Weights of a small GPT-style language model, trained from scratch on English Wikipedia: rotary positions, a variant of Adam for these matrices.
MLP neurons of a small language model. Each row is named by its layer, matrix (gate and up: input weights) and neuron, and shows model dimensions 0-127. Each number is 128 + 24 x the weight over its row's rms, rounded and kept within 0 to 255. Numbers have three digits each. A neuron's up and down rows have the sign that makes its largest values positive.
A block is one neuron, or neurons of one layer that tend to fire together. After each block is what it responds to, as a language model described it from the Wikipedia text at the highest values.

L7.gate115:095098112105166122148150076094129142168098085129125134144128122066102136106136121145121140169131086137123143120152151118145119130093161119111139134142144114138137143088171163099121128133142106096138122144160130142180098105076105134116184114153135122163130136151168138110172150109140114179123102117137157152129091135105087129125200135121100156144148143123095111097090137133108129111166
L7.up115:126137115154062185172116090115114074167100143121111151114121077147157104128152110133143115104165151140141164138113156144135127113127162133143148124134158097136130127099107163143121088112139135115158142127115149119121111157145111126165105130109160120157150156142100073147136127122147108111106139132172095085119141178167135098099105124130160131115120082145119102107105155103133108115151
L7.gate220:141130138111105115159164171091095130122146145101141150172141167105102078135134087141123106093119116106142159096077169135120152116145106141141123130118149141109108159124152140098151078102167112138109104125164134119167097104116091124096113147137114137132123120126168124119100185103102141166131104137133158157126076147165115124124126130134115110135129150138129143126113141136118076159135
L7.up220:174151117158067093138129120146109169132141143126117132139099134132090102078183145167137111124121132125116132140110143097129116101130090154132115135133152094134132167130176141156154128146099105138107101074104121134129145127124137071118115169170133087154128094119128136118116122138095120152090123146149105104142154134092126093096130134127094144141141096131148099117175166088138123135148
L7.gate518:108127114166095162143113141113126135095100129122113098128136093105114087128124146113076102121122098166103167107098135126091150152114124111080116132096109099091148109116112140139115096105160097157104149133081118124154108129131147071140092126104147141099123180107086116109145172104089168138073158161149114144155106150155093093149131106103114147114146139117096153113118145116125135153147
L7.up518:131155137114125129124127089102120101104148109136113110142113095108160141100151139136094153126135109105109124081127138141135143123131117147142110161158127126090131144111122091111187097081155130115112089158134162117166096107132136090161140139073139137093129135125105054121138176125147155173099124142110143122142149127115142119133144168126134101089129150111154126137130123099159112087098
L7.gate785:140115095138131097116163093134116142110138092105158131163163109117154126145101136160118159143147119118116109123102119109143137166132142132096193127099115088086108108117124152112125109106152135125123151150168122133122151082147139087125099149148116121090150125104146083126126129092170143117093104114146162135118098117155110110110138131159123141129099102148126146154143126170121114073140
L7.up785:140121105131062173124149116077123107112148117171128125150096114110130122113113127138104164158110138108148166158126121119077151106161100159146118131122072099120085168127115146079147133147145125105134132156137128127132119083161147095153188107095163094153151142126149100115131142141148150113135141114132132123136094153131091149142133154149157118107109146124133095126067179119135148118142
Description: Short fragments, mostly "s" and apostrophes, inside unusual or transliterated words and names, as in Rs., Esmaeil, Psara, Légion d'honneur.

L3.gate93:139164140125161059082100104090157159159119087141102153141140137116099118180111136073149103119140151110120121132115133126149094120153141142188120147116059141164136159118159108130105135169156128145137116128139160131100158179121090111093103105114112116120099149133143108200147136108093101101116120104152100107146140106108149123136127141177129142166153087146146112104157150110174101071120
L3.up93:153092078164133108149116140135139100111164091108140089120056137095157138109085152108174119140120153098156119135096144156118128069120132109170112108147154117114174109124119103119114116126121115149091087154119128161096117094124122156110161126131147140105132168121119134122108149169144137113111151112159111143160144121121119141108109111132149145148126151143126135138135100131115120125101
L3.gate100:107149121107105118130136143118113126109123148159087084178120162126112166192155180143097069087141105115102122156138106121103153144153143147113149105112095098131122140134113141124132102153121125152146140113159137126145107101110099101129130126093148163164067150122159097162123139136124151151149124071142153143144075120130149115142171094110118140145177121153119139081145107117151099112149
L3.up100:153155137087130110127124128098120097109123120146154125083147099100117137125141166163106100117118141106107184172106109136144113119134141117132144133164123118079124166127108083116143131121143121125093131101136104135145139123131110136138136154142122093136126172136078126077112139172158133148145127139116107114162144174159156138125122109099114113198192140124129167105146101134125094114105
L3.gate366:114157121150122094148159133152105140088136122094140132141095152137138094113068120173118137117099145161112118161124114104138146113120153104152124108145141085119120120121162155112158082118145112167123136141136179126163130084149140104112132140122129136146139132098109123078153108129128163117126104138122130141139139163131096153129151124124197133156075139140095117128139123152152141120139
L3.up366:137122104107135113187145133139121152108097139119102125125101152133138102128117131126108105115127135122144126090131117108128116148097139139098114154150155139121142117110152097148148150049150106184133092166120111140177147099162093139153102137151145132171175138083136151137083130089164151108157113128111144128146124175096107131133105124102090122109150131147130136121148130120120138128102
L3.gate611:159103132114125093133130140101151110095108120090128129111066120080111087130111155121102136156098129125118153197151099165126140085163152160136115118123122112111102076119155130116144103128126158136133139161074108148103134140118133122103136109165106095145095140169157147110151140079136142134194178110119148116139110168135120125131148172132160120144136155124139076131124143098130155140147
L3.up611:129133133149114120108176094113153138094131102139107123150118100114139122147087158092115143093085114120115121121108141102123110098097068140102163102087126144098100125110092121134121150123131157107088100147134096149157110127161170133112108205113135145076102129128119151143108120151139115148137158158110141139131108131089111119130138111140144121160174125105143139161156104168133136130147
L3.gate776:103082139151088128121123128116124154071128123132145122169156101090071130120146135129159152113111139140135149140145137123115107131132130110136138123123147095135119118118147113102098098139151136161133159090119161121128122188126112129154146162122153138129110157107148162124150122121110168093104152113150108152147116149181134119134144111077105100142112090126167091113113108155110110132118
L3.up776:098152165106153125087165069126138134115136107147148153118112089097143151150136124116117175120111178112121139102116170112129167092099142159156125141121147116139106133125166133146159113143129104136143109092134187125134125129140068093091166160079101122164110114164150108119164138118135075132121138096144166111136145128147132116122061099149166112133142093167142133165138151126127146130104
L3.gate784:120107150133134149121111087089137131102073167110149123156133113118138176123166140123115165137125125098106173104136118139090118106159092190114074168136107114092103127106077096148139106124168127113111149151112114078148124123155122099108131142096146083139125117117105111119111132150116104162131155154102145136141149114119111098125114149110106105180162120143071129157153161114102110109080
L3.up784:141085136120146094164114109147123111129114129169113107169150146176105118164125109152106106175121058140121151136163122117155151133094105122159166102162133136123134122124110084093093140135118135114094146142113133154106129139117134148142139099161098131126139127137138155126095120133120118160143151170124097117138137140100150122129139143100128101125149141087104111159133112154151188093147
L3.gate905:115133161101105154090141140103099134088128102189136148146119119114107095144159131119093131133151129098159172120142154126113089148151095157129114177123114121117120114106109116139091113158142121132105110160113119090135120135153149146117148160141163134113103125117147154123138123125068093151120169109121108142134156149128119093167157128131115120100130170126173106131169129134139177089153
L3.up905:192144139139104130126145057109132124146148140156131066114126123130118117095142130117114096173083137128125083160116136134137149110127089128151139117128115154138104104145090174092125094124152120124117103127131110171156122153145106117129114122165166122124133084140132129152112118105117138102134083114136113165147155163146140134124110102126119121061135113118169129115136124164108120128122
L3.gate972:145146154152106131096157102169155137120130139127148149115145125095113114088075150091108134140164141126145143107123112136100103102129133150141099103127152120162159107080142117088090149106136148147136134167125107142139149144122143140137167136160152150101057149119113128113142129141140158116157161125115113105188159173140096112152137115112153137135129141140113112117128131171123123121134
L3.up972:100141128115124130150156132094145137108144184132144150137142133141165121105110112108125147088146107078170145164118110100139193113130122161112093154119133117115155130139083135119125131115128173094115141189126086149094101106123128122136144151118148153138154115092126128145143114124119147141138145153124107127104120151162105142153156143124167118112138160147142106122115126161139150070146
Description: Mainly the apostrophe in French L'/l' before a vowel (L'Épreuve, l'Académie); also "th" after numerals (146th), "later", and Polish name fragments.

L3.gate92:126115108096132131141158166132096125119126128111123119107141094148137082181143137146117114097090142112150106120106078153147092107130119152079107124128117155135112151118129117117133147101160138126136109136086131110170128102168142132144160143128102119122167177082092148126126141106119089155111109106121137098130144115133109098123117153132132106111133109111093099101132153084142077120113
L3.up92:141130171150150139091134104140141124110122167075166129111124130139151068106131087123133119142109149092114122146147130159141096110159146138109140100161142099099133150132149136117143178100124160086125142096099154132135184142153137114115138126122120075132140090109131149162116142102156139164113129097147155122139091132166121167179178137125103112129105107117150136150108098120133141157131
L3.gate120:102101143112069074117109126137106117107153112141148147123103116108186102132136159107113158123161146125118138130133139153086126127144129137107152141143132146122119083115146107119105122118106066161118138109159099121157134110114116119122127084095130093125111081143107131146117135137128122134092113164120106157133124136121103114117126153127105137175115149108112154149138113156146118127154
L3.up120:119131116142147061133100136125129133155150117167158123151132172134124145154149146110125134056176101105109140120155137158162118115145131116132191111120103156098122110130141101096095154173095127115119129113122110141152103150159091135163155136128140107088169102096150131097112097125134143094133141115101108108126111135148134162118102158125159082186126166116124161123136138128133127113094
L3.gate191:127129123120117101137145131148098127102113154176145155112132145112135102132133117106104087159094128165137119146110154094123106061109141083105104124118132124152090097102155110114163091102153129140137131112170158125170129130145144123091149099105159139140108108176138156160115128140126108147155127146114121135143128152097089131084113144132089193121117116156104099125167199134140105090109
L3.up191:100147164109083116167141145118113126072164108134127082130116148127160119116142172150140142100156089098135145108134096109113132155144086095112118139098090124128088129100102125120134126151134128131096141113146152114112139142086190162154142125122102108116108108183110145148163118106130131141082151123153144128143133147143101143114118144125119148125118144099163153122099108096145100058132
L3.gate224:171143136116121134152138122145196123101103132112148145147091135092116140110124122105134151121140143152154127079106115170136127153143142108123095090170127120159142118107165169117078117146110075104143125107128146077136091088109119114124162135129119122128124146119140154110157104094139122167125113126105154123131106100103129160158123159143133153147075159129069160127157116181103150087109
L3.up224:145125121124156112114145130142109096110126109144123131129131136106121153152123107124179122145122099127153095135122112151148107110113098161151134118089162077139111117066135117128126080120113142143153128115130131108164174074129124093137131132144148107175168127093097134160123129141125132176104101136127119136125110109143123108135121139128145133150113086100140118092103113137163111109167
L3.gate301:141092110113123124164107119140125134119133150106100170142103118087104126148156121125140144148131118106105148099100136159184102094121123098158159119191101146089108076164163149117100131082114140103104151150124107109118096123153122136121130102141134156088136075140092131101138118107128164166108122160136139136165102122092095121152154146148154151153108158106105135104122178180090136144079
L3.up301:156170130153107111105100159174136104139121157116153080156122121147117110120121145125142107153125191105124141140093080128147166147116129130170123099174153156132105085130106149115120133132136089155161132118142149116147135127120127110107140146115167119105138130133082121125120114083112105121099129142156159139152116171106127128139152154137091089120109096139118150157124136144139114108117
L3.gate312:141095112116121088152163115122123110120133138114156104128122161108116151126126154141097130142140121108129108073096105138121102132126134120169159102106152097114083111112157136102119144173185143167136127101151097103065125141147105133116127132148138098113113135099132119151145159140114156139112142105111115114182128131119140093120104164126124089116123148124147101060119149131095148091151
L3.up312:100149115168120119134115126117127142129172137045135121096090194126112091153117110114130148127173094109166138117102139121135120135114120109083123122133111136107112116140136128132159177160170107122155105115156129142150133065115135137145164110159164106131142069125151136116112101134150161168102135135090111102124151158087100124121120168106114102140107119098104105109118107144127103168133
L3.gate483:124144119109149133132135142114061149101091116140129121094129131138095141127105189100087138133136139131154126140147111116169138150102123104128120150130137125165098149133108134128115114174180097148123123179144128087140158165152111174121145119137118118119154111128141106111171159137114097089146124136142108112140156153128088142114087136164142130201127094146091091084121122163131115097148
L3.up483:172119137131106148154116131185149131121118144135149100119120082116136149155115142108148127113127103163144145156129128124136144140134129196087123114116127081159124128137094080095137149120149057103135142132116144096097152117118125138109116083101107137156144140127120111105162121110128158147139143106114145084140160087129127142151113087160120146103142081110122119127171176134091101147118
L3.gate838:124161121113105088179180096122066146135124126164151117170111118111100147120130192086118151109113134139163156121116143091148128144147137168155145167135127121124137138079091102108167112143160114141095116159183133123131121142113162090122122139120120120137119136085118129103141150146160122118142166124101134129149163138151160102080144164157108108142138151108152107103133139117117124129167
L3.up838:126127115157107131163105128095115113117125136106170131105092100138150140117130164159136152139098127133143140146130141117135132117132176123130133105138152118129140128142093086101165136125138129101106089108126115112156100132136098114111118147182140130130101141154130150132105131190152145143101148119100166134150115138143174098094113183162097154087115120131109129071156090108128127113091
Description: Prepositions that open a phrase right after a comma or sentence start in biographies and histories, mainly of after "son/daughter", plus after, following, under, through, by.

L7.gate290:112108110150122136099118125144120121153099149105143118154154061088162128155189136105133103127141098107105141102145139158159128151127110142137171162149093147129108122189119132145122139137192146155181148155132117120191101109093131122102119083114167128115121102144105128119107173119070112169141113140154165136130173133173091166158159127091081128113093159133118121086159144121097122141106
L7.up290:138110158171119109114135126114122102116108151139134131153128126102140119136133167119111136139097149147167127168138125103137121109175131145151141113109159118117138056122157132093140130105141115130083164145114119167161136143148123139126151133174154076113149113083145085098108128105103076120122119141117141159143141109157115119144199120159121144128125121114134135128110137133122092141113
L7.gate467:140102127140101131142155175132136089101107108106171129106120138105140107122091143118111105134132111130147173114097106147128067104182163129172160144105102137098107127115133127125107122127147120095141114168137079117103130085112109121135169145126120128081150099105104075128084108109109136116156113122119114116134108132139135141167150133180129070129149109129142103157124142119124122079172
L7.up467:161116104140139147141130092116146155143101128141146122155087147135148124148132147137134157115133137134113159140133141119109101121121102108169153127132144118153112117066118078135117190132110103147141129145098137138135180163114160126139132158096164173121154170097118129131139180141179146115108141124127134126144148150205111121167145167125135158166090120164110141136142111132137133089123
L7.gate900:131116123097106075166180125125132089100151104137105117119125145128095135148127163144115124128107119099117144160104107125130139078125173125130082069106148146112149109094140168120091136152115159111168161178112110129101162125145138148134135145172140110111128116079137136177126095098097152175086061068121115117156118164152124130167126179154159071139123131106118149134117099113129135126151
L7.up900:119125138121120118131141142112146148095147155155145122115128158099131156111162108129108184135162124127168142126129099130121081119134133140150113153108134108163151117147090108100159161122149070107173117121142126078152134119092104149133123111116147135073167129148146111146178121123095165123107158157148125085109119139173133131107146150166104149112144112125135121111105119127116133142139
L7.gate996:132077105077097103150142141127114123116129163116156150091134106080143158130128158137061083153100132132125138111111111124088114139135132140180125101125134100113138156192123110141148158130172068167152107140150106118132115109134163106135120119115127135135095147093127115128141114093119131145110146132086102121144142158187109097126140174138138092165124143109117112073099132126131110102129
L7.up996:096119174125103159116137121113116141134143083109181168091108118130143105151089122135140139113118090132186170108166101106152167118159140118143088097161108121115136076104102129151152156157057138112152150127128097132167165133089110128119140149175139149114123114117099121184136144091119132100137133152102124135137113133180127123111143126128117128173132145084146100148090126145149150144131
Description: Prepositions that open time or authority phrases, mostly before "the", such as under the command of, during, after, at the hands of.

L4.gate702:109117131127132077130136134134129149094093081100166147136132140119120127163113133100123113151140123106132162093157154102125180143110176120080095112124111110132110164101130171150164103145135142194118090141099152155160114134148056114121131127088121094125135129109130101146162131124094148120137121128115125149134138126110103080139147117102130090128151119117117145121174153109112152112162
L4.up702:128085117142115114084133119112123118127118095135149134136106137118100137127105132110115114125153123089134116123097115086100116087128114179090153111153119133147153154137159113115158111142113136110112116138136123142161150163128129136095118108118130134150134119099133117109161141108115128111121120088138126139145139138140109143191120131135122077132111050124114112095143178146140103159084
L4.gate962:133127135101147136118146142128107115106117125140120132133156106110149161114130149131121136130112130136118167134090173106090121119099152134165126125153123140145119112097124109160081154162137098166092097130126148090159110141130112169090103169111089103138109139097098164158108130144129138111127117139107168087156111110156108128135131095123177122130127161180099150127142143119156165113133
L4.up962:126131105132132149129124175106146135156107141162130159157088140079080176109125095121155116135128130151145139113160137110120140134155102170112092120172102076135163091099127111106136165128132081119144100155144108070156189145096102128097107157129152142120115136142136093151120157126156093109109112139148094150130110156126094112124133176168169123142101142100127123164156110129131093159093
Description: Mainly the line break after a Wikipedia article's short-description line (e.g. "English footballer and manager"), right before the body restates the subject's name; also apostrophes after proper nouns, as in Copenhagen's, O'Brien, aren't.

L3.gate35:108115091103120165115130153122123095124120147189122116113128126081141140130128120098131149165145152074130199154125104134148119133121115122108085186152118135114157164105133106123138083110148127134104150159130033113100146133090128100116099127141133127128109140143150134120171118154079132153135090156132100178104121148121132126152092136119154082124100143145143116123144167097134149168144
L3.up35:161086156113109123139145052125164164087119119139125121100127133116121123133108115131150177138103169127124109129104155122107120133137098096147152096133160127099112102127106123133200131186133146114131146170134163130095116102145146135152128140098133128135138134148117126140114097104104115111128161110107167108117118103170097119120144136148107137178104108118162093127142141131142138127164
L3.gate313:140130140156105133090108131138127138124131151127122130113100116129120162128170131132121106169135129095114113097135092089175130171151110133151121135173109087168134147153176174158154126153125125147151094141134128114151141110121121089090158125120195146130093142179110124152135161138089090133098135149136124141146165151113126149117129117147095109139106143144166087116129160165161134075097
L3.up313:095127122134151076162142161107121154129126144147135142118118123125113095165135178066113189147096117148116126080128126128132142115112137082112125106107147155100126137099150125113166128152120161134085114113124126113135095110094125150149147122114157103155076130198142113079136115107158116170094086096167121128121092088153137102121143110111123103101129110158100093150136138126100121099117
L3.gate409:164114134098147122157115116145117136164119139085126119107123168119106054144091143071083114099115147146110132075123104171120144147151143154127092103170176116127181159169101156151043141158119154127143148135154128131163147114171146107111111103108144104146123131128142151173102133074133126148123108125126141120147144130137168140128138158075132103119128102127128117108096150133136100151149
L3.up409:123109148112143130119156133153170101117131119136126172138146130061140131091165177143134141157138120162144150105136124122116094115087113136110089161141143098123124163167146095111139160140144093087085110109165132119129121069144153114083115187121126104118147125139121130187096154109144161136076128128125143147109137145096105126116100165110080139128068091133129146140116153150127174129132
L3.gate641:115101141119122099152141192070108141118153146060149149148160159100163089103105120151086111126119136136125148116162128091101129149148161170124052138102136091160127177136108173145103077094115119134118132165152125116128112110134083105072169159103169121167108146104149134121138128123094154145149102165118139105138139122164146138141145117131166126109122129132115099119145127152108146152159
L3.up641:128107106139163133152108145139114145098132128126157132131157087086111138168098173093118107123137162120104167117131111096127108103133168124092144134129129092094114135140121130151149122140114133114140157176129091137098167143099121146086095124105110122127115194105194142070117094151128109142120168113104123132148151115134136103134120116117141125147141099069151110125117160143100126144135
L3.gate667:114146100117064142089127107141145133094141114165160166123125152095077134121119145140143093101137143120090147132123084149062104147132099152088122115115124116133157121138105136136153089115169114148177120141094149116143138111169141134115106157115149144146132150141116149143094121151100137155155121131130101148117107122129118079170132125129095100121127128126168136106160143102095142070113
L3.up667:114172122149136107110117092117099123183149118102109105165126093112115140089161130137115162107143136111108091105126155127147173151126117159109115161124113096118186151102122158096133121166153135091137170056100127133110114147168160071127123153169126117109124144125135112115138170092156105116147143120147109103122125115113136113151146137159081227124169109121130096146148095099115080138113
L3.gate691:115110110109126133164111155108109141119130093129131140113104150114157072138079147117127121122125164099131126097081135107126150121131096084158130171077136155127105122127176138129112144116153152105121186164116109128126138127120116142125092157128154086150145116134133140119140163137109116150129131112128161118171169175110126176111095165140124122111110115142161080099062163148130120128129
L3.up691:142175130139086164100109146152153150184109146128125183136078115117076152111101138130118114157111093145163072141118120080113126113115093092131149157079155084084117115118098099126185112138154097144104144135115119118131105116120149134141120128145180116122143159118144163110144129091162150134107102090149136142134096109129119104127093128138084145097128114152116139095128134118116116123101
L3.gate759:088158121147084153095136115125101120147123110145134118095174160107187169150147130129133159120148108108137127089129108117106133089135106148127108093116166080139139168110134129134095107137143081140102170111165110076130107138123105111150118141104141123154089143129143154109161148173114120152124128165166139138150158154125169110066141111130091123143126158139087131079164129142135142104183
L3.up759:136137167126138132159099103127136124117107177119116129114157146142117124134113121140122135052177144119150096137094153174149151150161145175132126127097106146118155098123124131168114111074131098120095136138142131128121095139147143112122144120127133108157110126139127115135135189121142142141157127126103147144130117132140159131132151150130142134112143119193133116131177101122088181151113
L3.gate807:103099137140142128091098128121149115082131122117151108102134140127115128107157147133123104161169135093138152158124136096104112158108140120088116199168134111115084102127104082137156129124131131134127113151083112134154065082096200103147112140157077144091101115169085142133146131170146110107121110176097130130127148143129122153172163115155098153118084136156129104123131144117129128169137
L3.up807:120117123120147120152107135136089123145128120155105102096098133120110152105097144102112133125088094118163116097138082139124143120161149157110147158082134139159137142129113115123124129127119113134180138102102097102120094121086143147163124152143139076136120108127140153120146132091122117172096132159161141108141172140134143120097155138146129075104085150152136116087118128128090101179153
Description: Closing == or === markers ending wiki section headings such as ==History==, ===Teeth===, also closing quotes after titles like "Tina".

L4.gate163:151091175148161154195107129114114114102096100154149117149138127146115114125159130165095112139107167121106130138119106124089095097160112136128160117125086155150145093132144092126132113138121119125122084088155152165132116126150135121149106129131151143132126131075107163157086130128139124186114095141178118129138093103121141132153153114127129111089114140140090112132132129133102135126128
L4.up163:105155096122101120143146103132125136120095135111116126127152163100094185124195107123133161155137118151136089130121174137143141123114126159114106082156130090141130107158087135149137141114133128132149191104120124113128132127106138125099136141105153109104189181106126161110119146128141106132105125116123099156145142117182080131119148171158165131150115109210154138158132152105153122116172
L4.gate258:144183155128144129179112128143140163137088127131124092112145141115135113115177114134151106127109100100172136145089139116129099109130137108097113121104122153129104087132092114117144140139116077151096107099106111138130150064138130120174143148173122130131113120063120114139131187121117147115146115121096170115137109116140140136129152126127094075121104173138153124134170144099170107124171
L4.up258:178130149130115109115109085119142145129197096141097112151137145139147111121121132146100118158132156122123130073098087105097096097150103135135088142159134123103118120098152126089119128155105148158154124118106114133155138100154119149109111126136133128163146153142132166105082136140140123133046161142108150138157108100090146133124191102133139157138089109137131130106129118115109158132126
Description: Chiefly "after" opening a temporal or causal clause after a comma or date, plus following, because, since, due to.

L4.gate360:124134100086132105151124143092125108107119124139151135151127107120133148124142121116138117146171133114146131169099103102154121105137116093108077151095156104114153116142151142157120088128144144178118105114111107104086118167164154140130118159142139119182127135147140144118166165106126162131122105140124168103153154125097089130109157139149115083117142091130126126111129162099123080117118
L4.up360:145141094169111131103135148131105159094159137126108172148069132103116117129142147104126109146126128176165158155081120079084081122129081153123087132132123093134151112146129129156149110132158091142154168137128102114154154135106129139094147136159162092147139147140155152108139168134148168144120093108130164112106172117100099149148145155119127140135135175133205139154103085188108136119132
L4.gate530:102190119147156091136090144107085128110142112122137134130128154113125142126101135122140186133083109139098148126085106080096133134118106116141099120116128124140126156127167148133148135105125101103125104149100133099118135110148128136141124140158144145181160141129171115103134173099126156137111107144168150164125116117137135120107149152163161116112144151112109097120119145102134119104133
L4.up530:125143156165132143109144097111155132091162120118177153110090111148114123145140156086127110096137143109100163104138118147141139150111139108114109148097120121065200166117136167105091121080117174150123123109121129087106147156157115068141157136135132121137125135125134101126118131076080107144142128126137117143135145090134091135169122145121170131123133178100139141135134124128105118102153
Description: Closing == or === markers ending Wikipedia section headings like ==Life==, ==Career==, ===Critical response===; weakly, colons after field labels.